Part of a small language model's weights.
Size: 10 layers, width 384, 3 heads of 128, MLP 1024 GeGLU, 18.5M parameters.
Architecture: LayerNorm before each block, no position embeddings, biases, tied embeddings, ALiBi.
Training: a variant of Adam for these matrices, 320M tokens, 4883 steps.
MLP neurons of a small language model. Each row is named by its layer, matrix (gate and up: input weights) and neuron, and shows model dimensions 128-255. Each number is 128 + 32 x the weight over its row's rms, rounded and kept within 0 to 255. Numbers have three digits each. A neuron's up and down rows have the sign that makes its largest values positive.
A block is one neuron, or neurons of one layer that tend to fire together. After each block is what it responds to, as a language model described it from the Wikipedia text at the highest values.

L3.gate59:168113118149129195117124083223100098155141193142107140200137178166160197123174146078100175149105167051124114121117096141127068164101155120102069119087159165127161129114151088089073138172172112134149169133161117118134103140159140177115105125156101149208113149095116166114157137146136142125114195127076094079159098147090167130154147091204159154128093142105187109104131116074151164130089
L3.up59:148104155090170205121156136144082155089134115135152112088130148105169087119118102107092179132121152131108098171086153237086142167176153112190089145070149138094107106121124182080082138159106137130199134133088089141176183172102132149137139119193090167158115107114140090142111192184079135086096121094182119080122097163126148075131195111122131109124084137173168094154164111154116146134134
L3.gate585:104079071163096098145157115168150127103065153177116147111074074144101125097144135116138077136133142139144085134177158110155130088174110090130060088131182145179030141105124092117109121111121225123124162073091088180139205149143170117153137110149098114136156121131063161167139168109182121129099187075103097101092118163119227134151164090108136118161091124142161160152173189116151093153162
L3.up585:138123127119128124110164147100141120134107180137169096148169148129104168133167145102137086136116096054181137087138164084083071166142174139090093101098098196141079151169122181140077119164106120141113054115180135108108138135118196126132080124128118131146041145164155109188124146155217097128158174137146102106157093197104168063182136117167101144155093149100139109079070160168148133132141
L3.gate687:103175158088168130207128128129096133147132159115177142141160165113166128041068102104118134182116128170143125121076076127148108098162105084129078092210174111096149136139045103128108118175165113122154170078059166132121093163079155123130116126132149148068114096106101107138170154159122078140132085117092137098153174073177099136169158093164152148127107128115191138129171108108084180145094
L3.up687:112132128084135119180165129148103187122126202083129136205144175168120168171057142078113149134163122149117146143075168100105103094108120122075141176160149133120157157082085148150105125127141072084158064136141116209150133141124166158097090160083114089137121098092132138157112103140161133129133144134134073127208134149091144116122107146191170161141126155125145078136164083184109076153144
L3.gate990:116172135141087145172128107172078163122071141106185118131128074109053081137156125090159120090142147125090113142115149169149071139074143110106111135166135159070126132177149182121103120178142081178126146171102090146155124181037185165102075136123103140143180130156097116137171116081128130172159127126096137108080097114100085163163088195155131131189076166098135127154200062164148155144022
L3.up990:114096173167102158172146180160154137227133140084180079123190119158139137121142109126148148156104167159086087111103116090122132093111112082126088144117099126123090087148131188172122157164179189190167144099099168124162122116112170140125106135094106145107126071104133179075121133128130185069120108152166115122105175141127084103138053055125215140166113150198151139151064132168103115131111
Responds to: Word-completing subword pieces. Final or middle pieces of words split into fragments, especially "ing" after short stems (K-ing, Dy-ing, anyth-ing), plus bo-und-ary and po-s-sible.

L6.gate468:078130081129103152137154117104128135136154168039090120130155148132122181092125151144094135153182194107108103108155158068119082095152117095163123103095111157149110154160144104097157111126172147117098109180119217155129148134070154131077143148137133118077147135101203108132103114188059172122126135081101127148134144073108133118147088118133088148170123113119192131115175187125151116081120
L6.up468:134117113121154113086168064108123149134159188129103145134127076102179131169163122133134188111169138117223077169098129138156137129192127088096132173122157173073112138096159129118074119110165162178091088141116136132144130128134143105167083092121182114092179089145167104151096146158084137087109131136113101080154058130153099119130168159100132160115131127191143092154105094090155080121129
Responds to: Naming words, verb endings. Naming words such as called, named, name, nickname, "also known", plus word-final pieces completing verbs (-ing, -ed, -ate), as in tagged, toppled.

L3.gate61:119151119097102128143113051127128081151050122086111122134098106151089148143154113069142103125181131112159179175136138145135060164096118112120085129165143142144087232139172073117123117104152080132081164157132112118131121127098088100118108123104168093164184180127170097148112107141149096118143149097125094127112169117120165082145145137144102139132114139111158077144164127063096128138129
L3.up61:167119079192098135198090099089082044145136179100140148184139116119118171158106143112113074131100095082150096118238136130185125157098147103145093135110123136114108125165145121131022194118101148135180114156134174116144107104142133097137151114090133170138158112121128165144077096042130097139094105134121089134101110117151154099109099083130186116152115116078129139137185124116200137195031
L3.gate240:139153163132090080147114137130113161213109134147107121092191118067143077116134154100112079112176145166172137157090160163142062158121106137111069124159165151162112146153116143120111109155148177170171127085164099166137110081111085162116174179146170137120185141102169107097099143136139122072173136176134143088129104164099111080136166139014135136133123122074150080126138097110108158126143
L3.up240:214163181088070082131142075133092117155112129150117148104091170118064129104095160155128120137131138110121149087134149096139138160066124111135116157145105124103125122118140131215152119147136110129176102096108198174177133135145135170131111150113162151153128120090123142091141138075202124091129084045110109099129149114070057080096119110131179147108146145130174096115083123139164157124098
L3.gate576:094094152121143097118206098143114124081088148131105110131153143109134136122144144089101107156129156124087128160102177135121116114102129122139144156152148143129075087143118060118194134120129136118188144098120067142108113115064173106114094155217191086125133191124158173140177166166111158130134159095101117101159181174078130120131129141092126056109078153161134037075149120126128161117127
L3.up576:217092169127089152142100117115120126163105115106116174144102167085061133126064141186146122114163153135145080134171177129150124122114158146125078127118122194135134158104143115071161131122142121109156084130119127163155061159126108096084147127123114161106127095129147112107104176185063072128150152168113146121099124096109142193126172140135063149133145072231127090083159092146083137117095
L3.gate901:106130123133094084114147211171146121134132141139162138152123161136077144131104142139157061080109104164073131099092086143109094098086152110183166157086061128144110107151201133142123147225178128205159165099127069084080146187116175058127120128133125160093129172199140135120143162123126167154127077142134166127058117161165125099129127145090138126108135161123121098157170123118186205102081
L3.up901:096132126176113101134140142164109124107138161175122085106125112139138118124066172130109085128095151072123155110076062073105115114143112139139130115156159144117125114129108100130160140049147218153105149183168139126134171137176135127105167173174143076135111092086093125093056167143120128081114146099158100120171077141160149094142108148125131106135108182161102120078161090164095114147190
Responds to: Mid-word second pieces. Short second sub-word pieces inside a word split into fragments, mostly names like Bo-w-doin, Po-w-ell, Bo-s-ton, plus f-ed-eral and e-it-her.

L6.gate428:094100174129132114108118099110145125200131197132156136143102084111104139059168059120084099142091152151111139141079113134154114070108149116105135118168116106120160152095131135149100081147133130118143147113132090150205120167137156121152125090229177100077083145136154182185098094149109145162172157130116073152135163104115120168077169124061124154111183087120085130141091135109139137146144
L6.up428:092158157137114105085078135131107153124109081141133153082161131169171216109135158122122105110146140086153125160152147109174067123138095114166168096161134117100121178195112090158118161117196165103201069067070135145106132124181114065073119114124142134133066134086177100134066140145148123158142091152097182108109125141106101083173174157104143132138131111146134129128132092132155148152191
Responds to: Mid-word letter fragments. Single letters or short pieces inside words split into many tokens, especially "w" as in Sch-w-artz, Ans-w-ered, Ste-w-art, plus di-ame-ter.

L7.gate114:137132120134121154168186111054155125110126124089114156095174094102135091141114166150157154097138144186107169100131127095117125115088128124115137121113159105154159083104149088131093173117159169075120037135135174116115098166131065096122136137166153123088079093125146122125091048110150117125114144113175161156156093118168123062125078112176093110137105120144127174118107152140117135093077
L7.up114:138160115141088174103170180140139121146126114143159115150098133100104078127138165127148081131095159171139073133132088118148124144115176136154164096108084091197121093091086178113133079151107144139157142105127133067148085141086169150120102130124162115115135094128193147081129215086093132131127196117102109141184091155088130097120124087179153124118166132090076082120138181120138158169137
L7.gate222:097125107105098129162167127141125174177149183068157139050149139142184092119126123097130070169122132083129104115131141133130069152116131100142027119139138082112090094159131125122105119101074170074124098130079118113164173143090096108094153096152159087175154078119216107163121147140133099087154099176178129132128118048107189094178090143090101128103162126130083143097126112110128145069160
L7.up222:122170202128176178078077095141119111076141150146125138152057131146098160158143113176092158136145072180155111085165059150145150111135169138125077107051098118127117092102118162144135173186162080122156144140117175125113155088135134103091172099136074126120167146142155116130106152126074071126156139179137073141145137151154105065120128157147128142158128176144098141105117069121118117132064
L7.gate478:136149166119138139160151121084141150165146203125068144114095112147170163129116185091157130118151103126158124094172129142094097157131130135078111137107142138140103134122170080182133131120168123157155135128191089139148157131147148127149153095155175128091119195117096093184121126091063102083174160108166131125110106106086152151102141159103114125177154102108097161079133099114156133082117
L7.up478:113150090158151148163198085133144162126115091163127097079136152095071161115111171121124109120116147150163131163138156121109105129095116158178111132144093158073142121163066068173062119108116105076123125081124161115163114129100123064141116180133116129120124094122114144172146113163050109140072168116138143127102110056137113115081132094134112134181086167151154089138133108125173094147136
L7.gate1012:124150160063070186164109135156093086132126103130148157114125064145089114082104115145130178143157118153137162110115125169107085110115134155117101148085182102111113101115132097097164119101127143155119162135080170085156116129144192107066160118087109156172114101074233146142113111070081134151119162130143074140143145149157125111120149181136123168206132165142147116121121055144104096110091
L7.up1012:160217097108133211143106199106103170135196119168094153120120112177095119161138129155107135164119099152140179082135137123116123080164151103170166175104158099151126088115161136140087126154118151063131176139099150151099117143133131182125151111151097172105088159159117137104044141082122110112117171165145120134100099108106105106103178106109166100116142180133183166119096090142156190122142
Responds to: Head nouns like "name". Fires on nouns and noun word pieces that head a phrase and take a following of-phrase or name, mostly "name" (common name, the name Reus), also "course", "round", "album".